From a checkpoint of a small transformer trained on Wikipedia.
Size: 16 layers, MLP 1024 tanh GELU, vocabulary 512.
Training: a variant of Muon for these matrices, 546M tokens.
MLP neurons of a small language model. Each row is named by its layer, matrix (up: input weights) and neuron, and shows model dimensions 96-191. Each number is 200 + 30 x the weight over its row's rms, rounded and kept within 0 to 999.
After each neuron's rows, "fires on" lists the tokens most often at its 100 highest values on Wikipedia text that the model never trained on.

L10.up84,214,193,200,205,203,228,216,168,190,234,163,209,215,205,172,164,154,182,197,221,174,193,193,271,205,205,207,172,199,158,180,194,209,183,190,214,214,160,249,214,148,171,190,219,145,204,269,176,281,167,229,204,203,236,191,183,188,187,147,171,203,167,209,214,221,144,161,141,168,231,235,223,199,181,198,231,222,290,247,182,210,160,167,202,245,209,210,235,200,220,133,225,218,216,195,185
fires on: " ", " a", "a", "m"

L10.up518,167,175,226,214,197,186,200,177,161,167,188,189,195,219,262,198,185,188,184,189,214,203,215,192,237,154,222,179,206,202,219,218,252,184,127,174,182,227,221,206,260,148,187,165,184,203,249,178,200,188,204,241,184,210,199,199,197,143,231,203,233,141,210,183,208,196,255,165,150,244,184,222,127,260,248,258,195,245,179,196,231,265,205,174,205,217,199,211,199,194,243,165,211,184,189,172
fires on: "ed", " in", "en", " on", " as"

L6.up230,182,217,247,189,160,178,213,191,190,250,240,232,168,210,223,212,206,204,159,166,178,171,140,153,186,207,160,223,179,155,185,202,189,231,175,252,280,246,244,180,214,225,213,165,160,260,209,169,246,197,172,162,220,161,116,183,216,191,195,151,199,211,221,225,217,199,238,141,210,249,209,204,190,157,166,148,223,198,220,236,224,181,236,227,187,222,167,224,217,185,245,199,216,186,242,191
fires on: "p", "v", "l", "at", "en", "ed"

L3.up629,259,194,215,215,187,217,208,157,192,205,223,216,230,234,166,161,245,185,185,171,168,142,183,222,256,225,232,220,194,211,213,224,171,232,180,131,272,211,241,180,210,170,205,216,223,242,176,187,190,147,256,183,194,196,182,198,165,238,186,188,185,155,210,164,228,195,210,213,271,178,234,207,236,176,175,215,137,227,220,200,207,174,207,253,187,152,149,203,181,213,201,193,189,174,221,221
fires on: "in", "re", "c", "n", "h", "on"

L8.up594,177,195,219,179,193,203,154,197,158,207,232,159,244,191,229,171,216,226,159,178,234,226,204,203,157,182,243,197,207,180,275,172,215,221,199,186,204,228,173,198,247,242,238,222,207,165,181,195,230,184,205,197,198,145,157,207,208,149,161,220,275,210,162,179,202,220,207,227,209,175,226,227,213,243,226,207,177,176,171,170,183,132,234,237,198,164,186,199,210,185,199,184,178,160,209,180
fires on: "a", "i", "n", "on", "e"

L6.up597,173,192,179,197,208,202,187,209,179,200,128,183,248,225,195,177,152,218,169,212,224,211,213,198,279,197,219,182,233,257,187,166,164,163,143,149,192,168,196,203,210,185,199,209,220,244,213,232,246,222,197,170,249,184,240,196,182,161,215,173,208,193,195,212,171,149,170,188,178,227,171,217,219,242,197,225,154,259,250,217,198,157,211,179,193,225,187,219,168,196,180,223,174,166,215,216
fires on: "e", "s", "o", "z", "es", "os"

L3.up474,207,219,210,177,152,185,227,161,224,210,167,201,280,184,207,220,170,206,197,194,226,181,221,178,211,222,221,218,157,169,200,249,235,215,159,193,205,149,108,218,211,200,203,184,200,205,222,153,212,156,196,160,214,199,192,237,168,159,183,215,165,256,234,208,206,177,216,172,260,230,198,179,140,198,182,249,229,225,170,166,207,236,234,253,149,170,213,283,214,205,229,177,169,200,157,224
fires on: "y", "al", "n", "ent", "ies", "le"

L3.up28,293,219,219,191,228,194,148,151,188,191,180,180,253,211,226,235,188,169,214,184,205,220,194,167,211,174,136,189,231,195,198,178,198,258,221,209,174,175,194,185,244,196,242,200,168,231,184,168,254,309,210,176,222,188,168,168,201,213,187,195,202,164,207,224,193,232,238,216,172,195,188,229,217,204,211,170,180,249,204,170,180,140,195,173,236,245,226,193,230,209,253,221,263,171,196,200
fires on: "p", " th", "ing", "m", "se", " h"

L8.up182,268,219,215,211,163,176,208,160,207,196,157,213,207,245,267,213,162,190,233,227,198,154,211,238,234,174,193,206,244,186,199,153,204,210,207,206,185,184,196,271,168,183,174,212,245,158,201,231,229,178,256,157,224,217,227,215,279,181,216,175,193,160,172,208,188,229,167,200,200,145,151,160,191,248,176,225,187,152,197,172,171,191,172,218,233,192,174,202,147,215,201,153,198,227,202,197
fires on: " I", "I", "k", "in"

L5.up978,215,241,187,187,199,222,238,191,150,152,161,238,182,190,244,249,232,163,168,214,256,209,152,174,177,134,201,181,202,216,202,191,184,226,182,219,213,230,181,213,224,223,228,203,231,135,212,188,182,224,230,213,202,193,203,240,201,205,166,256,207,199,163,213,188,187,216,176,196,162,138,196,163,171,190,185,192,191,242,174,228,225,191,224,165,192,156,181,191,176,199,194,138,190,181,216
fires on: " to", " |", "t", "es", "id"

L12.up612,195,235,186,241,210,253,207,153,163,175,177,150,163,166,214,240,195,217,214,230,205,223,202,221,216,176,197,236,183,220,210,202,198,249,117,260,184,148,244,190,142,178,228,167,154,168,248,191,248,178,168,215,169,200,238,149,226,190,138,197,146,143,186,228,199,204,265,191,212,181,230,216,203,160,176,203,203,338,213,156,212,169,202,231,179,187,218,213,158,156,193,181,172,237,233,212
fires on: " a", " ", "a", "it"

L5.up288,158,171,212,226,173,208,153,165,204,203,225,187,157,231,213,205,207,175,141,154,197,173,282,193,229,168,194,215,186,177,212,207,139,165,158,189,196,222,232,215,163,164,215,235,213,213,188,242,184,212,164,199,253,124,183,290,204,216,205,183,216,122,182,194,135,186,159,180,126,207,222,234,171,136,227,216,172,225,196,189,213,198,176,225,222,195,208,199,206,201,200,188,184,201,131,177
fires on: "r", "m", "an"

L4.up689,226,194,167,217,195,216,194,177,190,184,221,205,198,227,189,157,206,177,222,207,147,222,190,199,216,196,183,262,229,246,206,208,172,146,177,249,182,213,165,150,204,207,176,219,225,182,218,190,170,171,139,202,148,133,199,181,198,158,207,189,193,198,177,231,290,148,192,250,202,204,240,147,201,192,240,212,205,236,215,151,226,160,227,221,209,185,206,228,212,185,172,243,215,94,194,205
fires on: "n", "ac", "ad"

L6.up342,189,183,160,158,149,216,237,215,161,170,225,198,226,237,218,219,219,198,256,237,203,229,251,188,193,148,170,142,210,193,210,195,210,223,208,242,243,181,153,190,146,167,223,204,168,200,147,222,231,227,238,193,187,197,247,197,218,207,203,157,132,242,230,224,313,216,228,180,212,216,200,269,191,166,251,216,220,232,231,180,222,181,197,201,190,200,158,212,269,159,164,203,240,214,192,219
fires on: "art", "av", "id", "er", "g", "ist"

L7.up1002,228,221,144,199,160,222,105,183,243,219,178,206,187,229,180,198,153,263,178,188,267,203,167,249,216,167,143,173,219,220,233,192,158,203,193,227,185,155,181,238,238,130,164,225,267,149,122,252,229,236,136,239,239,210,213,209,174,209,190,200,218,188,197,175,262,188,190,187,182,231,168,182,226,217,232,231,240,194,256,195,193,222,181,197,222,232,209,194,215,237,203,181,188,162,185,195
fires on: "us", "as", "y", " as", "ation"

L8.up679,198,194,197,177,203,210,218,253,189,229,188,213,162,245,169,191,138,247,190,184,195,242,191,184,202,190,232,141,227,248,175,154,250,181,205,124,133,219,172,237,252,243,203,235,207,205,187,212,175,229,187,171,214,175,233,201,196,181,224,191,227,198,169,188,131,163,220,223,175,188,173,166,213,222,237,175,153,175,179,213,211,204,201,196,202,230,212,195,153,166,227,214,130,204,181,199
fires on: "nd", "es", "y", "el", "o", "i"

L6.up212,154,249,176,199,206,154,227,159,246,164,209,201,214,215,200,217,188,191,186,156,178,238,208,231,188,199,188,202,135,165,196,151,179,229,198,236,181,218,170,229,193,214,159,229,172,207,221,177,206,170,258,167,164,245,236,199,177,235,197,182,233,231,203,235,175,170,175,180,209,207,178,215,177,132,198,233,252,203,219,247,191,185,192,191,150,213,220,180,225,206,233,174,222,209,225,129
fires on: "m", "as", "e", "y", "el", "al"

L3.up284,175,239,167,223,229,161,209,218,187,200,194,180,191,178,149,169,189,208,127,161,178,208,259,222,221,172,207,209,275,179,249,165,192,225,198,174,153,245,226,205,197,198,198,189,173,249,214,250,194,154,217,159,196,285,149,193,238,212,210,232,218,162,185,247,220,154,168,198,168,165,172,225,165,209,221,199,214,184,224,230,212,225,156,192,215,259,238,193,227,203,181,199,232,206,223,111
fires on: "a", "an", "y", "m", "e", "al"

L10.up649,189,197,236,228,225,208,216,186,190,207,250,148,214,207,257,236,199,187,173,209,138,203,170,209,213,227,159,164,229,275,221,218,155,192,174,242,207,153,154,243,183,191,170,151,210,237,174,137,212,169,213,189,238,249,238,243,174,158,165,160,171,199,180,225,197,196,176,211,192,182,195,182,193,195,231,270,167,155,183,253,145,206,173,227,198,200,152,205,167,209,234,254,153,212,199,206
fires on: "\n", " of", "or", "f", " to", ","

L6.up625,159,208,190,235,195,215,185,182,235,208,170,220,229,225,224,181,198,188,173,200,191,176,164,205,184,176,194,188,200,212,207,186,160,150,157,266,170,178,214,194,176,197,194,243,226,213,208,194,207,220,167,171,163,166,232,204,172,193,241,241,181,178,187,184,215,168,213,230,145,241,208,229,245,280,239,184,236,259,149,146,171,147,240,208,234,187,257,218,169,211,179,227,185,199,212,195
fires on: "n", " R", "ad", "a", ":"

L5.up472,189,216,157,179,207,254,153,209,236,216,196,228,241,259,164,229,180,205,199,204,141,198,169,176,197,182,198,225,185,227,240,181,168,176,186,243,224,208,148,210,189,154,188,215,204,273,177,219,163,243,197,191,183,141,183,191,209,177,204,260,181,229,190,197,236,216,192,165,199,157,253,198,194,199,214,258,236,236,138,172,204,202,212,238,228,203,187,201,221,131,194,241,226,178,195,208
fires on: "iv", "ing", "ter", "n", "l"

L3.up694,197,262,194,162,227,218,214,158,209,218,213,217,183,157,215,199,199,224,142,205,198,187,262,167,212,184,205,181,233,233,129,198,240,216,204,147,265,208,187,183,201,193,183,192,225,272,212,158,202,251,182,208,254,218,228,188,200,231,172,225,195,196,163,207,203,241,220,159,209,229,178,190,171,204,199,212,179,257,229,241,176,203,190,258,200,229,227,162,186,211,214,208,191,145,167,181
fires on: "ir", "ub", "l", "re", "c", "ol"

L7.up51,151,211,176,196,179,205,231,253,159,189,240,179,172,205,200,224,231,245,194,178,223,132,234,185,180,221,222,203,200,186,205,222,223,213,204,213,195,244,165,151,180,223,271,214,200,183,191,229,205,181,219,170,202,173,250,180,228,212,245,209,210,176,177,182,176,146,205,198,179,188,186,190,183,192,211,156,175,210,224,212,157,192,229,271,142,210,222,240,259,194,179,208,153,194,156,181
fires on: "ec", "19", "p", "ies", "en", "a"

L6.up464,185,218,186,192,190,189,170,190,226,244,173,172,219,179,172,205,171,212,219,200,192,191,229,187,170,221,220,261,161,174,237,148,204,227,229,241,174,216,236,206,238,206,197,147,128,161,213,202,228,224,203,192,148,196,193,162,274,203,189,208,229,193,240,210,155,126,218,206,190,163,220,201,200,205,175,198,218,209,186,237,194,222,178,271,180,172,178,186,230,221,214,137,147,186,239,210
fires on: "t", "j", " J", "e", "h", "o"

L3.up277,255,273,188,254,238,221,168,115,212,253,184,226,178,236,210,223,194,179,167,177,163,198,268,233,202,165,177,217,174,193,189,200,192,159,252,166,209,163,191,231,202,211,170,187,208,204,179,193,202,160,239,166,211,236,239,231,199,191,207,211,219,210,215,162,140,162,191,194,201,209,203,179,153,214,206,170,204,185,202,259,187,214,217,208,210,189,167,180,168,193,214,180,154,164,191,192
fires on: "ol", "in", "on", "ell", "1"

L12.up549,245,189,231,136,225,210,135,195,249,217,204,206,204,201,209,234,142,189,197,177,180,158,214,234,184,200,125,202,172,219,197,167,180,231,212,223,162,192,206,225,237,103,248,239,198,191,203,203,184,192,156,188,213,186,225,263,190,207,134,233,217,209,221,190,186,212,196,204,186,179,183,216,222,191,154,186,191,226,204,185,169,109,215,186,189,195,180,217,175,179,204,172,213,174,202,186
fires on: "ar", "p", "i", "as", "in", "ing"

L6.up610,162,216,161,182,187,231,201,219,170,183,208,198,177,236,189,255,206,217,214,205,199,182,149,214,225,145,197,163,259,228,216,198,208,151,191,208,186,173,217,188,232,167,171,182,169,202,205,192,195,188,199,192,235,153,217,182,218,225,157,145,227,181,225,236,183,199,202,191,115,246,155,172,223,206,167,229,191,215,272,194,210,233,141,197,245,177,184,206,213,232,188,196,236,217,167,163
fires on: " C", " H", " G", " I", " S", "i"

L7.up558,155,235,144,183,217,232,174,166,197,228,222,203,210,166,177,170,117,191,173,156,166,170,187,213,211,214,233,207,176,146,164,196,170,177,138,218,196,174,185,230,211,196,249,269,184,233,185,172,231,197,188,153,210,185,165,238,172,213,184,195,188,172,178,188,180,192,210,187,159,224,203,271,220,185,214,259,221,235,213,221,255,207,185,158,202,243,188,237,223,205,203,227,206,218,206,178
fires on: "r", " r", "z", "m", "a", "n"

L4.up964,169,206,209,196,163,239,220,228,183,275,217,208,229,258,234,211,208,161,271,142,107,226,166,151,210,201,115,169,192,214,170,210,170,187,195,203,239,117,207,230,207,172,203,195,199,200,211,175,206,212,181,198,247,208,222,209,178,236,183,218,231,179,149,250,197,155,190,186,169,184,228,158,163,198,206,220,251,221,171,214,177,201,202,219,220,225,163,135,168,173,220,165,198,226,217,186
fires on: " of", " to", "en", " for", "ated"

L6.up99,190,218,232,222,227,211,243,188,207,245,210,256,207,215,210,194,223,205,227,181,241,143,210,243,206,183,237,234,185,192,252,181,165,205,175,161,226,189,234,231,182,191,219,264,201,183,170,173,217,192,181,209,254,232,173,201,173,176,155,207,204,118,208,183,155,212,164,214,238,192,217,203,187,149,136,197,162,211,193,192,186,208,210,219,190,236,224,202,215,258,174,213,239,233,261,166
fires on: "er", "in", "i", "ter", "re", " an"

L10.up796,187,202,160,216,163,205,216,213,223,204,197,242,220,261,183,174,241,189,204,219,191,191,151,167,273,181,222,172,218,199,210,217,166,227,176,159,147,238,232,192,227,198,195,145,224,191,156,211,189,159,228,156,163,147,172,207,198,181,106,169,242,206,240,219,212,150,213,173,173,168,187,160,261,223,216,221,151,200,251,204,234,187,203,202,222,236,231,263,208,176,205,222,192,213,198,183
fires on: " B", "s", " S", " C", "d", "a"

L5.up826,206,211,196,221,222,239,178,218,199,168,227,213,246,230,218,198,240,146,224,205,154,268,248,158,202,205,179,211,156,195,226,218,207,212,232,192,112,232,210,222,248,214,161,177,199,202,232,210,211,185,195,191,234,210,181,173,213,148,196,182,192,211,234,207,253,144,225,200,186,187,169,198,199,209,217,170,162,189,204,214,244,239,221,197,252,223,206,214,247,169,220,206,209,162,158,156
fires on: " M", " S", " D", " O", " C"

L8.up643,231,190,260,269,211,245,202,198,212,237,203,168,193,217,218,177,185,195,161,160,232,218,163,231,220,151,195,215,196,199,203,183,221,221,206,265,204,189,194,223,211,215,196,222,186,211,198,223,210,227,213,176,226,177,144,203,250,174,199,203,146,210,265,189,234,153,228,192,232,221,228,257,219,235,130,212,212,207,147,223,233,212,199,221,188,192,156,185,191,200,236,158,175,156,232,209
fires on: " l", " L", "l"

L3.up83,223,240,225,224,205,150,114,153,151,170,179,234,168,220,240,216,181,221,211,247,217,244,228,157,225,220,175,180,175,201,237,162,201,199,167,230,157,195,190,207,144,192,174,242,173,200,226,227,146,168,198,210,259,236,186,235,223,191,196,236,201,146,168,211,190,180,219,238,182,192,237,218,193,213,266,182,234,168,174,178,170,188,221,199,215,208,192,244,194,206,208,209,210,190,180,178
fires on: "l", "d", "x", "e", "our", "th"

L7.up725,177,225,257,201,226,188,219,185,184,170,170,191,205,175,228,230,200,206,134,214,130,206,176,182,155,150,214,247,229,197,227,204,203,234,213,219,186,148,141,222,197,198,228,199,273,194,195,152,189,180,161,131,149,140,220,236,160,231,219,222,235,184,211,184,205,208,221,170,247,192,221,147,218,175,185,203,251,175,200,133,214,262,118,214,178,213,205,181,234,188,215,189,200,242,194,237
fires on: "er", "her", "ist", "ter", "or"

L5.up717,234,224,196,236,208,216,188,171,259,149,214,194,212,208,208,152,215,186,229,220,225,242,207,184,231,198,178,152,168,177,229,181,205,201,170,160,172,227,218,206,188,196,240,222,214,182,187,171,176,183,204,150,181,187,230,183,194,184,210,209,198,212,190,180,165,214,194,160,204,199,227,223,232,185,217,214,238,194,190,164,204,204,170,124,142,194,208,221,237,172,234,216,152,228,179,243
fires on: "c", "an", ".", "as", "d", "oun"

L3.up456,159,178,201,231,234,200,229,164,193,248,165,167,137,151,200,163,196,189,222,184,220,167,213,179,190,134,176,211,200,140,176,167,138,235,185,162,176,195,199,162,205,196,160,178,246,217,226,164,176,210,182,206,219,240,160,219,220,244,184,236,222,155,158,243,224,124,186,205,172,205,194,151,240,190,209,182,176,253,188,194,199,182,174,235,184,234,226,254,201,210,173,231,182,189,245,160
fires on: "g", "ack", "a", "id", "ab", "y"

L5.up54,163,168,216,176,207,181,174,170,237,174,228,220,189,214,201,218,164,158,191,196,193,167,215,207,184,148,175,209,229,178,249,211,159,199,220,187,238,221,218,211,207,166,267,187,245,165,243,240,242,225,173,235,183,165,199,193,166,121,133,246,205,174,241,201,185,194,168,184,201,169,246,218,218,260,264,234,188,236,172,180,225,164,208,212,198,170,224,139,183,162,144,215,202,216,260,196
fires on: "or", "ent", "a", "ter", "on", "et"

L8.up60,236,267,258,129,226,152,170,195,225,215,175,172,235,228,170,203,130,207,158,186,149,165,202,210,216,147,159,210,224,198,164,175,220,189,213,167,151,214,207,213,221,111,197,230,201,184,214,177,170,189,209,188,220,168,210,189,234,178,191,136,219,175,220,232,145,198,213,215,171,197,167,255,210,205,200,192,176,267,249,223,167,238,232,166,207,181,200,210,231,207,206,173,151,183,177,184
fires on: "in", "c", "g", "an", "ar"

L10.up851,162,136,189,237,162,173,96,141,151,185,187,198,183,206,212,203,206,166,191,190,206,244,190,220,203,152,224,208,161,201,180,190,200,185,211,225,170,214,247,207,214,177,231,205,235,220,189,180,204,216,169,189,218,213,198,175,190,184,222,194,163,143,181,231,179,218,234,203,180,199,165,239,161,210,240,177,206,190,179,219,248,198,233,175,184,196,179,158,213,227,183,161,205,170,168,190
fires on: " as", " b", " and", " or", " on"

L7.up118,197,209,183,141,160,250,191,209,184,209,196,199,172,222,222,197,149,173,203,185,196,147,209,196,202,222,215,215,200,176,194,190,164,140,174,204,191,215,150,230,229,193,230,224,208,212,171,191,182,225,155,173,202,170,208,235,203,240,209,232,183,229,168,190,223,225,226,220,211,217,229,222,275,243,215,183,203,168,174,165,214,222,184,222,133,174,175,272,243,218,191,246,220,237,163,208
fires on: "ic", "t", "ig", "r", "ur", "m"

L10.up367,163,188,206,160,162,196,186,226,221,220,225,160,219,247,205,230,167,241,217,192,198,190,162,204,173,218,201,243,227,223,194,205,203,169,202,240,222,204,205,213,196,163,167,174,198,227,172,221,179,213,177,181,218,235,175,243,265,211,206,210,239,256,183,192,226,147,213,242,286,209,218,307,182,209,150,217,206,203,157,191,219,221,209,226,247,152,161,173,232,187,187,188,188,198,179,221
fires on: " of", "l", "e", " J", " G", "i"

L8.up475,162,197,174,207,181,270,144,161,217,203,206,184,226,252,199,195,194,220,183,211,198,217,193,210,173,184,204,178,236,194,175,182,194,186,197,217,187,185,200,244,183,196,225,221,195,182,189,177,140,171,181,155,194,226,239,223,201,213,181,215,186,208,196,226,168,211,222,250,195,195,229,196,197,162,151,212,198,179,188,232,153,236,163,184,147,151,181,200,228,149,218,275,202,203,186,265
fires on: "s", "ag", "le", "c", "f", "as"

L10.up169,162,211,174,181,204,255,221,164,224,187,199,209,189,145,203,203,206,200,195,193,191,175,190,163,188,223,219,209,219,166,186,197,180,232,199,206,188,211,228,215,129,213,202,179,232,217,189,162,194,235,215,215,280,199,182,211,161,220,196,162,180,248,132,250,227,209,246,222,209,213,203,223,218,147,157,185,174,193,187,283,189,226,201,186,180,199,194,175,205,232,233,128,193,192,146,209
fires on: " C", "c", " c"

L8.up37,195,185,157,132,205,243,147,238,234,193,220,212,277,174,229,186,152,180,182,167,245,199,216,211,247,216,205,215,177,165,211,142,216,239,185,162,177,172,116,247,198,175,177,167,191,224,171,256,178,223,216,190,221,198,229,197,213,237,218,237,242,205,194,198,192,201,177,174,184,217,215,232,206,198,156,186,171,246,155,194,217,200,171,189,185,176,220,165,182,259,200,174,241,189,179,214
fires on: ":", ".", ",", "an", "un"

L6.up50,178,240,199,251,220,202,212,176,223,286,231,187,167,203,203,217,180,164,155,183,209,170,217,236,187,155,228,192,203,202,170,183,226,159,199,216,241,182,171,241,243,200,167,161,226,208,252,241,220,206,218,240,194,218,188,201,163,243,182,230,184,192,256,162,155,224,177,203,206,198,226,140,226,208,173,198,216,238,157,210,223,260,191,246,216,195,127,194,176,226,213,161,234,162,271,157
fires on: "e", "all", "ist", " l", "h", " L"

L4.up795,228,212,258,187,243,215,160,186,170,199,235,219,242,223,226,203,201,207,184,197,213,186,179,150,204,151,211,201,186,125,205,148,231,204,209,190,156,220,112,176,214,181,210,174,227,192,208,217,216,210,201,199,218,158,176,217,205,219,238,215,195,172,228,190,197,190,207,185,179,279,189,177,200,166,139,183,215,227,201,214,214,159,208,213,171,189,219,241,180,214,198,153,211,170,198,103
fires on: "al", "her", ".", "ir", ":", "c"

L8.up425,155,217,200,238,224,261,138,230,209,215,164,233,167,179,191,210,247,254,238,178,153,206,186,209,174,180,269,226,207,189,159,219,218,215,226,197,212,203,205,204,209,190,223,179,188,221,189,246,194,198,294,193,246,227,171,254,184,204,226,259,222,255,220,188,260,188,221,155,225,207,187,195,175,194,208,169,180,134,205,181,184,180,211,163,211,177,180,232,152,206,258,238,234,162,189,145
fires on: "e", "o", " c", "es", "ate", "ge"

L4.up582,171,260,223,187,245,211,220,210,211,220,226,223,182,243,185,168,215,194,161,213,132,222,212,194,181,172,175,222,187,170,189,217,192,215,180,187,194,229,228,235,255,233,198,198,252,161,188,204,177,196,208,182,201,162,227,193,224,199,240,186,238,177,207,151,216,198,266,177,211,146,192,189,154,216,148,251,172,237,220,194,159,217,221,232,158,184,201,245,189,201,223,171,161,193,155,206
fires on: "c", "l", "e", "le", "ant", "qu"

L3.up835,177,191,169,198,165,235,206,249,168,173,183,181,224,220,212,168,198,215,204,194,193,159,221,230,171,214,208,178,239,239,230,158,151,232,219,178,181,289,196,176,167,194,235,205,190,209,211,181,232,208,230,169,245,160,232,240,215,264,234,190,164,255,233,194,237,235,200,215,192,141,176,264,205,179,145,218,180,208,260,157,189,158,194,247,166,228,188,174,214,180,231,239,201,182,245,203
fires on: "g", "ess", "er", "ur", "ut", "s"

L6.up192,163,258,286,178,188,224,214,190,153,198,206,233,149,183,176,240,209,189,238,183,143,206,217,243,177,177,207,204,229,188,206,217,229,190,180,260,207,185,227,224,226,186,235,191,249,169,192,195,193,204,212,209,163,197,160,192,221,157,232,218,229,220,192,206,291,228,184,219,255,242,169,172,150,175,184,218,175,223,237,226,163,209,181,172,191,208,195,232,221,208,233,203,206,208,176,154
fires on: "e", "ate", "y", "f", "le"

L8.up676,206,213,234,218,224,171,157,161,231,181,214,221,226,228,189,192,199,130,190,194,186,192,155,211,170,174,222,172,243,181,186,216,182,192,156,220,175,215,239,211,167,192,257,184,143,161,201,184,183,147,249,189,255,206,196,149,219,183,187,182,174,214,210,202,219,186,170,182,217,225,233,204,192,189,191,226,204,234,188,203,235,155,163,177,245,196,191,171,165,209,195,243,150,216,235,219
fires on: " ", " T", "a", " W", " w", "h"

L5.up923,179,209,204,166,249,167,164,201,209,239,230,244,191,219,226,209,181,183,194,177,226,231,267,200,249,227,199,205,206,140,220,147,212,177,204,190,165,233,208,205,210,196,202,182,196,200,210,184,161,195,199,227,170,178,217,203,214,183,223,173,201,219,192,212,222,191,228,152,215,223,233,214,196,240,179,211,174,285,188,263,206,221,171,172,199,207,181,197,273,191,221,131,246,192,251,204
fires on: "ing", "ed", "e", "d", "en", "t"

L12.up839,222,181,167,212,180,262,166,219,214,140,195,243,179,220,221,179,199,205,181,232,172,214,226,229,219,181,185,284,155,233,189,165,192,200,173,207,189,192,167,196,207,137,188,161,188,245,198,183,204,178,250,254,208,275,206,131,214,187,206,161,220,151,173,171,210,187,198,197,153,228,225,241,166,243,222,192,268,208,177,248,186,231,183,114,183,175,178,216,212,248,231,215,169,179,183,195
fires on: "ed", " with", " to", " as", " |"

L6.up453,189,208,161,241,185,171,218,210,200,217,156,139,192,193,194,207,179,168,205,191,221,190,208,227,218,145,260,194,225,193,193,151,211,186,219,151,177,229,197,232,196,183,266,191,196,205,175,154,201,225,125,185,222,204,243,173,175,171,219,177,130,189,220,142,157,182,226,172,159,171,140,183,235,173,251,222,166,220,274,188,204,174,260,196,232,183,173,186,103,200,233,166,178,167,225,187
fires on: " o", "s", "e", " in", "d"

L8.up39,186,270,250,217,187,212,222,146,186,213,199,200,203,194,214,199,164,135,180,180,243,168,204,154,195,202,200,192,174,214,208,172,181,198,179,224,244,199,191,228,237,233,182,203,178,200,174,192,191,185,216,214,227,203,188,225,218,131,213,193,173,191,184,197,214,184,249,233,248,198,203,210,218,234,186,170,228,205,179,207,256,169,172,151,249,225,221,124,163,235,265,166,247,163,155,216
fires on: "o", " R", " L", "le", "ine", "re"

L7.up474,226,242,164,196,184,203,173,203,182,174,189,190,174,208,193,228,159,221,218,226,248,173,229,253,215,224,185,230,183,203,225,185,183,170,217,222,189,256,168,207,236,210,184,177,197,244,140,189,271,182,156,146,205,192,167,153,212,198,184,162,216,176,259,208,228,249,172,194,179,219,193,197,192,251,275,243,251,219,236,223,198,152,135,187,208,242,231,244,206,195,204,180,223,188,183,215
fires on: "z", "as", "os", "us", "ud", "s"

L8.up480,193,241,225,168,212,194,199,203,197,234,187,167,224,208,188,243,219,191,204,214,165,199,209,177,177,185,217,207,171,214,229,232,197,177,188,220,257,217,202,260,226,118,230,176,226,212,220,230,219,184,153,169,151,150,206,194,234,157,192,220,250,155,178,145,251,209,163,165,202,150,201,183,202,205,227,175,225,223,207,170,194,177,178,177,211,208,211,133,214,157,173,133,177,239,172,181
fires on: "er", "\n", " |", "ist", ")", "ic"

L3.up702,205,239,163,205,248,194,195,148,177,212,190,171,207,265,176,165,260,176,216,170,161,173,208,196,196,187,184,210,209,152,234,166,186,169,228,206,247,163,155,179,235,136,204,179,216,237,271,215,203,167,209,185,196,192,195,211,245,184,242,233,182,196,211,202,226,252,201,164,245,172,176,203,214,241,264,163,113,227,180,180,189,260,187,201,186,206,113,195,229,180,218,123,226,220,203,249
fires on: "ent", "ic", "ist", "ect", "ary", "ive"